Part of a small language model's weights: 5 heads of 128.
MLP neurons of a small language model. Each row is named by its layer, matrix (down: output weights) and neuron, and shows model dimensions 96-191. Each number is 128 + 32 x the weight over its row's rms, rounded and kept within 0 to 255. A neuron's up and down rows have the sign that makes its largest values positive.
A block is one neuron, or neurons of one layer that tend to fire together. After each block is what it responds to, as a language model described it from the Wikipedia text at the highest values.

L3.down1237 [ 89 128 107 159 141 108  94 117 119 178 182 111 114 159 174 143  93  73 177 143 107 136 130 160 127 120 114 123 115  79 138 164 113 188 150  80 131 178 105 116 128 203  99 133 114 109 127 146 100 122 168 105 136 142 133 160  86  91  90 124 128 212 103 102 113 158 133 161 139 122 106  99 157 180  83 139 158 145  81 170  87 186 119  98 119  99 120  81 119 143 131 156 148 146 107  87]
Responds to: Table numbers and word-pieces. Numbers inside sports and stats table cells, often after a pipe, semicolon, or minus sign (−7, +2, (31)), plus mid-word pieces of foreign names and terms (H-om-me, Dioph-antine).

L5.down78 [142  96 151 149  85  82 145  34  73 123 106  78  88 106  95 135 164 131 109  87 118 140  92  65 122 149 122 106 182 117 107 144 130  94 142 106  87 145  69 188 115 101 151  91 104 119 183 150 122 155 192 112 133 145 130 139  81 147 106  80 149  98 141 150 167  70  75 140  97 132 135 128 137 141 106 148  79 137 188  62 176 141 100 186 193 133 138 158 101  96 124 142 124 101 131 145]
L5.down588 [169 142 167 132 127 165 160  86  89  65 171 104 144 197 130 113  76 130 140 134 122 132 131 203 134 103 139 126 157 118 178 152 141 160 167 135 112  72 128  76 180 171 145 121 107 170  92 119 113 102  97 102 171 108 108 110 137  79 177 109 142  51  92 100 152 134  94 141 100 129 126 102 106 131 121 127 137 106 122 154  81  98 138 122 137 196 137 119  55 134 132  69  88 129 164 131]
L5.down1027 [115 105 116 132 117 159 171 152 190 125 139 171 148 150 110 178 108 134 155 150 116 138 115  88 242 124 112 119 158 101  89 149  78 142 141 117 113 101 126  79 159 171 150 147 130 111 119 198  72 118 128 121 129 110 137 140 115  50 255 123 136 136 178 124  98 125 163 157 130 126 135 156 118  62  95 155  98 157 105 128  89 121 155 125 113  92 157  93 128 164 144 105 141 136 157 163]
L5.down2061 [137  88 112 149 156 166 144 118 118 143 136  92  91 110 125  91 127 144 128  54 160 155  58  42 124  85 145 143  93 109 147 129  65 148 100 138 118 163 129 113 147 130 143 142  84 100 120 132 147 202 156 104 101 144 134 204 141 107 169 194  79 137 123 152 137 175 117 174 130 182 115 139 143  76 132 155 177 141 150 122  95 116 111 143 134 123 123 134 140  87 115 152 103 123 126  92]
L5.down2108 [123 106  58  78  89 148 174  53 126  51 154 135 136 120 158  77 129  92  63 146 164 139  99 125 133 124 131  76 129 137 139 111 161 173 136 108 131 153 161 123 156 131 107  69 160 103 116 167 114  71  90 131 155 209 153 128  98 138 109 143 159 128 153 144 138 147 115 152 106 156 166 118 152 147 168 116 148  92 113  73 152  97 139 191 162 131 140 108 138 132 206 114 145 109 164 143]
L5.down2260 [104 155 132 144 108 155 124 108 114 159 113 115 118 151  57 137  85 118 157 138  95 124  86 142 137 170 134 120 126 136  95 108 114 141  95 129 134 133 157 139 140 152 101 114 177 156 152 138 163 101 142 104  83 129 144  71 118 108   0 101 164 138 141 133 121  68 139 129 124 143 124 155 180 193 122  98  97 117 158 152 125 130 162 207 107 103 180  97 153 129  71 117 155 130  74 121]
L5.down2279 [ 97 109 106 110 142 137  87 177 154 131  58 151 127 129  66 123  97 121 125  96 146 116 142 138 178  95  93 114 152 114 112 112  79 141 118 127 107 103 131 159 125  75 174 133 171 111 172 131 163 160 110 141 155 102 111  87 141 119 176 106 150 145 182 113 120  53 137 104 122 169 127 141 124 138 103 164 158  95  87 134 164 125  58 132  82 127 171 184 124 205 140 166  98  72 107 128]
L5.down2411 [129 144 158 118 140 136 164 101 176  95  91 141 130 159 149 178 184 124 133 123 102 142 133 133 115 191 163 140 108 126 141 132  72 165  80  87 161 156 120 176 174 155  73 172 111  98 162 208 148 150 127 180  99 138 111 119 112 140  82 134  86  61 148 132  97 112 180 131  95 153  94 134 115 165 104 186 161  73 108  79 101  60 126 174 116 153 130 150  77  43  40 131 138 201  83 202]
Responds to: Clause and segment boundaries. Fires on periods and commas that close a clause or segment, mostly in review prose ("amiable comedy.") but also citation and initial dots, decimal points, table pipes and connectives like but, after which.

L4.down350 [115 107 115  99  86 137 149 136 172 148 116 114 124 147 131 100 151 139 126 130 153 134 122 156  69 127 173  85 191 139 111  83 129 147 108 146 144 182  82  91 110  86 129 105 117 114 122 197 174 106 139 103 124  93 174 158 163 124 105  73 134 169 145 151 168 156 168  76 186 133 113  91 189 176 105 129 145 115 117 127  71 149 163 141 111 149 122 101  86 156 138 118 101 172 109 107]
L4.down575 [117  90 145 118 111  75 153 182 126 138 145 105 131 143 124 155 117 106  96 162 169 176  69  96 133 164 108 149  97  97  67 160 165 117 147 105 151  96  67  74 146 161  71 101  85 100 110 119  79 147 109  92  92 148 131 160 107 100 255 116 105 143 173 142 126 120 116  83  87 145 126 140 126 147 111 157 156 115 116 126 132 152  93 137 109 165 183  91 110  72 140 111 149  99 124  74]
L4.down779 [100 106 117  81 149 140 132  92 122  71  88 184 125 147 157 109 129 174 105  93  89  79 150 149 180 154 133 153 156 145 116 131 126  85 100  62 159 142 134 107 171 105  79 130 144 134 126 174 135  85 138 157 119 167 160 167 178 199 193 186 126 153 114 153 136 124  80 149 165  92 121 133 135 153 167 138 116 111  74 115 130  92  92  93 108 191 146 158 113  86 182 169 133 109 117 216]
L4.down870 [ 77  83 104  98 122 140 164 113  89 176 101  76 103 131 114 176  96 120  88 124  88 132 147  93 246 153  86 121 112  68 147 200 132  85 119 113 136  99 185  91  90 159 126 124 113 125 142 154 135 101 138 212 146 147 154  91 156  94 220 107  37 105 132  68  72 187 138 123  87 125 144 131 109 131 134 122  73 145 106 152  66  68 105 106 116  97 165 120 131 167 125 184 116 169 118 179]
L4.down1608 [105  49 160  83 107 172 172  97 118  74 169 110 104 147  92 133 154 106 187 143 162 118 148 123 206 130 115 180 121 104  62 145 157 201 162 156 114 133 149  92 132 180 137  91 156 130 137 126 214 214 170 172  84  97 168 157 133 130 231  96 146  61 132 124 120 118 153 155 142 149 150 119 141  94  96 182 127 133  91 119 175  89  77 122 204  87 113 136 110 133 139 130 164 137  99 129]
L4.down1958 [150 120 150 152  96 146 142 138 158 172 107 122 143 112  89 114  92 108 108 104  93 119 142 132  69 145 145 102 175 118 113 112 126 127 134 146 148 150 134 103 190  75 167 147 126 128 116 172 170  21  97 114 156 113 179 147 188 134 233 107 171 149 111 143 146 177 152  96 158 114 117 143 200 143 120 128 158 192  54 157 106 116 115 158 144 163 174 110  79 175 161  83 124 175 108 149]
L4.down1967 [150  97 133 124 105 145 139 133 126 175 141 124 108 105 105 128 112 139 163 132  97 142 152 120  37 123 117 139 166 112 128 152 141 138 116 114 138 129 130  78 142 129 123 115 133 140 100 110 148  97 127 104 152 118 129 122 150 124 255 105 117 135 110 136 143 121 111 128 152 137 108  93 120 117  65 137 134 132 121 137 103 122 121 149  99 147 158 140 150 154 145 130 129 121 127 180]
L4.down2509 [128 136  96  83 130 110 115 149 191 163 134 121 153 131 159 148 158  68 150 140 178 115 137 110  48 113  98 186 128  74 130 140  82 102 178 142  94 107 102  90 107 140 110 109  92 184  80 154  90 191 137  61 134 128 141 136 158 135 255 116 142 181 118 121 109 135 178  64 130 155 148 165 137  79 183 139 128 155 138 194 132 141 109 144 124 175 150 119  88 120 176 116 132 115  98 124]
Responds to: Line and entry endings. Closing tokens at the end of a paragraph, list item or table row, such as ".\n\n", " |\n", ")\n" or a " /" separator, in Wikipedia lists, tables and prose.

L5.down973 [ 96 121 137 145  87 156 108 106 135 139 152 112 195 175 127 110 140 101 169 147 146 140 138  95 134 175 152 117 136 162 114  75 144 167 130 115 113 161  81 101 100 171  90 136 132 144 115 116 130  95 108  86  95 127 159 161  83 100  97 145 118 134 147  74 123 125  95 106 138 150 185  87 140 139 140 111 140 117 101 154 167 112 136 117  85 119 122 169 116  76 120 104  55  75 132 128]
L5.down1150 [118  87 156  99 121  95 145 106  70 139 177 112 177 134 120 125  94 109  95 128 140 101 134 156  68 130 146 126  98  73 157 171 125 150 151 149 115 131 135  63 121 132 112 165 149  77 167  86 157 145  84 140 122 132 132 187 160 165 123 110  34  97  57 137  98 178 142 167 117 118  88 128 152 107 133 114  76 169 127 159 134  86 167  93  95  99 129 137 125 194 104 140 127 157 161 146]
L5.down1481 [110  94  76 119 140  99 113 110 109 134 148 127 129  84 104 136 141  98 158  71 135  86 122 139 158  91 120 140 123 103 129 153 136 124 152 140 120 164 181 155 119 111 110  66 157 153 165 157 143 143 107 128  77 143 100 108 123 133 133 101 105 167 141 111 148  99 200 150 113  98 177 111 141 153 161 116 130  88 132  94 104 152 141 126  92 197  90 151 167 138  81  72 139 202 160 122]
L5.down1506 [ 95 160 102 125 184  76 126 212 123 141 160 121 191  70 107  99 131 163 141 134 121 151 131 135  98 142 169  89  88 113 114 176 179 104  81 118 124 147 102 127 131 132 129 174 180 124  94 110  85 140 108 105 129  74 131 119 145 145  52 151 110 151 166  52 129 139 121 126  98 219 131 147  81 172 169 133 128 127 117 152  92 103 138 137 131 162 163 134 204 111 149 189 139 145  44 111]
L5.down1540 [ 90 124 158 136 153 156 152 141 112 150 123 152 125  78 110  92 113 149 121 192 113  86  91 149  79 170 134  64 154  94 160 164 123  74 109 157 166 116 164 129  92 157 151 114 152 104 153 116  99 130  93 160  79  63 161 127 132 130 156 119 167 126 188 153 165 164 150  94 145 120 182 111  86 108  85  82 135 161 127 143 183 155 164 107 119 106 138 181 125 111 123 117 138 169 159 112]
L5.down1647 [113  60 111 145 166 177 126  68  99 131  90 117  94 174  92 122 152 127 102  99  67 141 100 127 141 148 179 167 163 106 100  94 167  75 171 151 121 161 112 114 118 135 133 106 137 140 145 121 154 116 103  95  87 160  81 161 105 112  61 231 129 104 125 131 121  92 142 136 117  94 111 127 144  52 148 135  98 155 125 141 174 140 123 186 145 132 113 107  96 116 109 159  53 150 166 123]
L5.down1713 [124 187 225 152 109 117 151 118 117  58 151 148 106  91 165 146 120 153 114 119 186 152  98 103 122 110 126 140 126 123  44 128 158 159  98 159 149 131  40 164 101 133 133 150  71 140 167 103 140  89 138 154  78  80 112 109 121 130 126 126 117 113 130  91 143 145 153 147 132 205 156 141 137 179 132 122 129 160 170  93 163 179 148 129 127 105 176  68  83 126  87 163  88  76 157 115]
L5.down2502 [ 92 112 110 149 151 132 177 160 125 168 136 141 129 128 133 148  90 149  99 141 124 158 180 144 154 154 135 169 174 144  71 116 138 156 143 116 180 158  76 172 108  83  99  98 145  87 157 112  94 147 161 116 121  53 102 121 157 126 155 156  80 116 115 175 116  93 156 169  81 136 107 156 122 139 161 116 146 101 167 127 166 144  75 164 149 115 107 152 171  42 187  84  90 148 133 144]
Responds to: Year final digit. The last digit of a four-digit year split as 202+4 or 198+5, in lists, tables, infoboxes and citations, often followed by –, | or :.

L3.down395 [106  78 154 114 113 103 122 112 118 163 123 103 134 121 131 153 134 102 153 180 157 145 122 114 103 130  99 182 107 115 119 144 128 171 122 144 102 139 162 121  99 124 105 161 167  97  90 117 108 121 122  89 111 143 144 154  91 164 134 113  54 116 197 117 137 165 147  55 106 136 141 142 160  74 139 178 161  99  73 128 211 159 195 110  93 169 175 109 105 131 169 140 155 163 137 134]
Responds to: Year final digits. Final digit of four-digit years, split as 202+0 or 201+0, in tables, careers and timelines, e.g. 2020, 2010, 1947; also "–present" after years.

L5.down88 [ 94 159  97 119  65 152 117 126 135 136 194  89 155 168 106 131 154 183 111 140 168 105  78 145 119 157 113 108 123  86 132 116 153 181 141  88 158 145 140  98  84 152 161 155 122 160 235 126 194 156  84 118  97 111 125 117 131  67 144  62 135  71  95 116 165 118 165 111 126 154 117  89 169 108 124  73 172 105 109 106  57 116  97 119 126 137 116 106  99 153  84 124 104 145 106 114]
L5.down137 [158 134 133  78 142 126 156 145  58 132 146 109 141 159 109 172  94 145 118 103 114 179 125 161  49 143  91 114  97 110 175 136  90  69 125 119 123 129 151 163 132 160 111 146 125 140 133 183 164 139 173 155 101 167 165 153 128 104  79 131 133 102 142 220 100 134 124 145 128  86  97 170 146 143 117 161 149  86  94 134 145  70 126 130 112 196 122 134 156 122  82 136 122 140 172 143]
L5.down1092 [146 132  58 103 202 183 107 142  69 110 156 152 127  96 101 167 144 109 177 178 125 124 143 150 120 134 120  77 111 128 137 138  80 124 102 132 114  74 195 119 132 164 143  99 168  69 154 138  69 162  70 182 179  76  93 117 158 109  70 135 136 140 119 140  59 112 150  74 127 107 142 112  93  96 136 169 162 111 106 106 144 113 160 167 154 124 147 161 115 192 147 174 141 142 149 176]
L5.down1121 [108 177 127  51 155 133 122 161  98 149  99  94 138 142  62 116 123  85  59 166 124 146 154  80 127 131  39 153 144 112 118 173  68 168 114 124  53  98 183 131 172 132  82  73 153  93  90  83  80 124 184 152  68 119 121 196 111 146  38 150  98 126 139 141  99 133  98 176 174 132 147 142 133 135 129 155 120 148 104 100 140 132 137 125 150 169 132 140 104 142 147 121 163  88 184  80]
L5.down1159 [192 142 147 135 133 118 107 130  88  38 108 140  67 147 155  90 132 192 155 120 140 138 105 139 115 109 172 168  53 106 124  63 154 106 136  94 146 150 124 147 189  96  98 130 118 172 124  54 164 147 129 116 165 125 153  73  62 128 117 100 104  76 180 146 158 156  69 164 127  80  74  83 130 121 192 183 142 117  98 109  44  90 119 180 102 105 148 142 141 168 148 101 124 127 192 109]
L5.down1701 [125 104  99 143 118 146 197 130 100 150 132 178 120 168 117 112 138 142 118 114  71 153  92 128 100 107 140 115 186 136 159 162 147 127 149 143 138 154  97 114 173 101 122 137 137 123 168 116 140 115  98 120 134 139 113 104 163 127 255 140 129 101 134 129 124 165 100 125 136 172 111 203 115 201 118 142 135 102  96 113 128  95 102 150 141 135 152 121 102 120 143  93 127 110 118 116]
L5.down1767 [119 117 174 100  84 129 138 166  90 145  89 125 152  80 166 195 128 139 115 160 121 125 122 163 173 169  72  45 131 218 146  86 120 117 141 128 221  92 134  96 137 159  64 170 123  70 147  80 130 200 162 127 125 136 148 132 131 124 180 192 175 138 130 131 112 167 174 140 140 162 106 134 123 137 150 149 102 142 180  70 151 101 131 133 129 137 153 136 125 130 132  97 109 102  94 171]
L5.down2085 [ 90 140 121  57 125  96  92 172  82 139  91 103 108 142  87 138 146 152 125 130  83 142  88 192  94  97 121 149 131 128  89 122 144 160 104 160  84 168 136 118 158  86 112 126 102 195 123 168 130 114 104 153 163 153  94 128 171  68  39 138 135 117 156 155 141 160 107 181 103 189 141  99 156 141 171 152 110 147 175 132 147  98 110 112 220 104 117 179 118 148  96 113 180 126 114  94]
Responds to: Numeric digits in sequences. Number tokens, especially 3 and year endings like 201-3, inside tables, ranges and numbered sequences such as 1 2 3 4 or 2013–2016.

L4.down154 [157  83 103  71 123 101 165 135 197  64 101 126 128 142 143 131 154 161 131  57 171 102 115 114 132 136 139 144 125 187 102 105  97 145 145 140 156 128 106 147 117  71 117 149  86 125 143 108 131 116 134 150 212 152  57 130 145 175 120 139 212 193 102  78 164 182 137  90 102 139 148 120 138 135 128  99 141 105 141 127 157 160  85 124 181 137  90 165  65  87 163 103 206 153 146 149]
L4.down980 [143 130  96 162 101 148 104 132 107  82 123 142 117 129 166 151 133 159 163 108 111 135 138  59 153  99 183 146  90  81 144 144 155 144 149 146 136 165  99 117 123  83  91 150 169 100 157  62 166  88 122 100 156 130 105 193  70 170  90  85  46  92 122 136 127 143 110 172 113 123 137 178 143 124 154 156  66 190 124 113 125  69 159 141  74 126 119 108 145 134 154 105 131 109 171 101]
L4.down1184 [117 156 109 185 134 121  67  81 142 143  99 119 107 120 141 148 139  96 147 130 124 142 136 115 133 189 156 140 170 128 126 143 178 125 132 144 111 100 138 197  96 123 152 146 175 133  99 113  91 124 157 164 131 155 140 154  85 109  73 146 138 177  99 197  94 100  97 183 148 140 157 155 143 120  95 178  64 155  80  86  91  92  93 180 129 102  70 124 106 131 131 131 157 197 166 136]
L4.down1279 [151 116 138 160  93 167 137 120 139 104 111 124 122 183 143 124 103 131 139  76 199  36 141 162 242 115 100 146  88 132 111  94  89 174 138 170 101 111 170 193 128 139 101 152 149 184 179 120  65 134 159 163  82 147 119 144 112 127  48 147 178  88  89  83  71 156 148  62 133 151  91 175 128 134 144 163 124 154 137  96 149  96  18  96 127 144 145  46  87 113 102 101 131 118 125 112]
L4.down1501 [153 103 164  79  66 179 137  95 164 100 122 109 110 136 169 155 116 205  96 126 149 109 122 173 131 124 152 128 165 131  96 129 109 152 111 133 137 112 133 181 161  83 125  99  94 133  97 105 105 148 123 113 118 141 120 171 198 112 129 187 156 166 118  76 114 108 128 156 141 154 143 140 167 182 162 159 148 194 109  85  65 126 163 111 106 181 176 124  72  92 142 206 189  73 146  70]
L4.down1774 [161 154 155 183 153 131  63 164 160 126 105 138 102 147  92 136 160 105 153  69  83 134 132  95 126 131 133 121 125 157 100 131 137 208 144 120 118 155 131 128 117 100  63 144 173 116 145 108 174 111 110 117 105  92 119 132  58 203  61 149  93 136 149 147 122 167 124 111 129 145 161 111 143 131 244 106  83 129 167  97 139 152 154 131  94 146 110 131 130 149 122 107 153 134 142 147]
L4.down2199 [161 135 105  86 145 124  91 152 141 101 126 148  80 181 150 115 128 155 126  90 135 147 145  90 141 105 117 146 114  97 154 101  72 124 123 157  66 124 161  95 131 121 124  97 104 128 120 115 137 105 101 137 111 126  91 114 122  68 129 174 154 141 145 123  77 122  79 102 167 183 126 146 124  89  94 113 109 126 139 131 133 118 124 153 100 108 160  53  75 213 140  92 144  92 142 138]
L4.down2387 [ 75 141 118 157 116  94 106 167 147 160 128  87 111 155 122 151  78  97 148  98 130 152 124 105  81 179 133 147 114 112 107 153 105 120 126 111 136 120 164 118  91 120 177 134  65 176 131 128 147  57 129 175 153 140 120 154 161 151 245 176 123 159 147 167 135 148 165  76  73 150 163 164 162 136 108 153 175 158 154 184 152 139 112  68 116 137  86 133 186 111 169  97 136 132 123 130]
Responds to: Year final digits. Final digit of a four-digit year split after its first three digits, strongest for birth years in biography openings, e.g. 191|2, 189|6; also dates in tables and lists.

L4.down264 [ 76  80 153 116 129 213 165 123 139 138 123 132  94 164 128 151  90 107 104 169 151 109  91  89 212 106 114 141 119 130 174 133 109 125  95 140  90 116 179  61 160 118 132 102 100  77 132   1 195 106 142 167  85 136 134 129  53 140  78 158 129 120 172 102 157 102 136 135 147 121 122 189 105 111 152 101 122 121 115 152 124 121 100  85 136 108 113 124 137 134 152  63 127  86 158  89]
L4.down396 [134 116 161 104  77 146 123 105 125 156 165 122  24 129 201 126 178 143 125 180 157 164 158 134 154 169 125 118 161 158 142 136  93 145 131 212 118 146  84  85  70 170  79 107 109 124 132 148 137 110 119 136 174 150 101 132 116 145 107 114 173 180  99  90 166  98 121 145 125 129 113 174 191 142 113 116 144 114 194 109 127 111 103  99 161 111 122 135  77 130 147  86  81 132 131 124]
L4.down625 [137 147 136 121 173  89  75 114  93 212 125 199 102 109 171 138  70 136 112 128 100 108 131 157 191 171 158 150 154 144  96 197 145 135 139 107 143  99 113 144 155 160  95 107  84 128 127 119 200 132 151 150 126 102 163 121 116 165  92  77 102 167 114 145  89 121 146 201 135 140 120 150 154 117 169 113 110 180 118 138 128  18 113 120 169 184 118 143 120 110 124 108 103 185  99 125]
L4.down931 [ 78 155 195  99 101 101 103 114 181 119 123 135 174 116 136 113 128 151 107 176 154 164 221 181 128 132 121 135 120 149 112 133 146 135 114 111 141  84  73 115 102  95 151  95 130 102 139 134 116 117 114 106 171 150 103 103 160  89 100  74 105 101 118 153 164 117 172 156 171 123  85 126 128 150 111 137 162 151 112 128 126 143  64  92 114 140 110 184 149  96 104  95 113  91 174  99]
L4.down971 [102 100 173 144  92 101 173 143 132  90 143 147 148  75 149 124 138 160 137 133 143 195 145 117 102 167 121  81 136 213 146 119 163 154 116 124 116 158  85 163  97 151  94 183  97 100 147 114 161 194 149 133 106 182 100  98 111 137 120 152  88 125 165 123  61 153 134 118 139 138 133 133  98 143 106 114 119 110 105  94 157 154 120 145 112 104 146 150 144 110 138 150 135 131 130 130]
L4.down1379 [ 65 184  96 137  79 128 133 145  77  95 119 107  98 128 155 114 198 146 124 157 124 154  52 114  74 123 172 131 147 139 115 127  97 142 138 158 135 124 110 109  74 103 136 145 111 114 135 108 179  86  94 121  95 123  93 140 126  83  95  78 128 122  86 169 157  98 153 183 107  55  83 154 155 131  78  75 163 102 132 121 123  91 200 119 159 150 110 100  86 119  95 197 141  89  37 138]
L4.down2052 [119  85 118  97 117  96 103 138 133 176 111  89 138  74 106 100  83 134 124 168 104 184 182 121 150 118  81 135 112 135 157  87  94 168  96 134 148 148 177 134 117  89 140 153  76 137  92 181 173  98 144 179 118 172 108 155 151 109  50  97 166 129 185 117 150 156  76 168 126 146 140  80 134 124  98 130 113 142  69 142 160 122 146 191 152 103 164  91 106  77 111 158 142 129 147  66]
L4.down2382 [ 55 132  87 114  77 101 109 151 142  85 157 143  99 135 124 117 143 113  96 130  56 171 128 159 135  96 145 115 154 211  88 130 132 115 116 216 205 141 114 173 119  82 123 167 148 161 133 119  94 132  85 131 109 123 105 115  85  79  65 152 162  54  98 183 164 110 125  68  87 146 145 121 121 110 148 151 162  84 151 109  85  73 105 118 192  97 181 147 107 133 103  65  99 115 119 119]
Responds to: Leading digit of numbers. The first digit of a number, often after a space in statistics or census text or table cells, as in 2,812 families, 2.1 steals, 3 |.

L3.down1101 [118 108  96 135 139 122 153 110 207 129 126  90  80 113  71 137 131 112 105 159 126  84 162 128 128 168 132 135 127  86  80 119 100 147 144 149  95 162 122  57 143 137 127 108 143 124 130 125 120 140 127 130 126 109 148 152 108 180 121 125  86  74 154 111 190  55 112 126  86 133 159 117 137 140 119 114  96 112  87 119 133 148 104 123 127 126 173 158  71 101 143 140 118 117 152 118]
Responds to: Phrase and cell endings. Tokens that close a segment: sentence-final periods in quoted reviews or prose, last tokens of table cells (%, votes, *), and opening parentheses.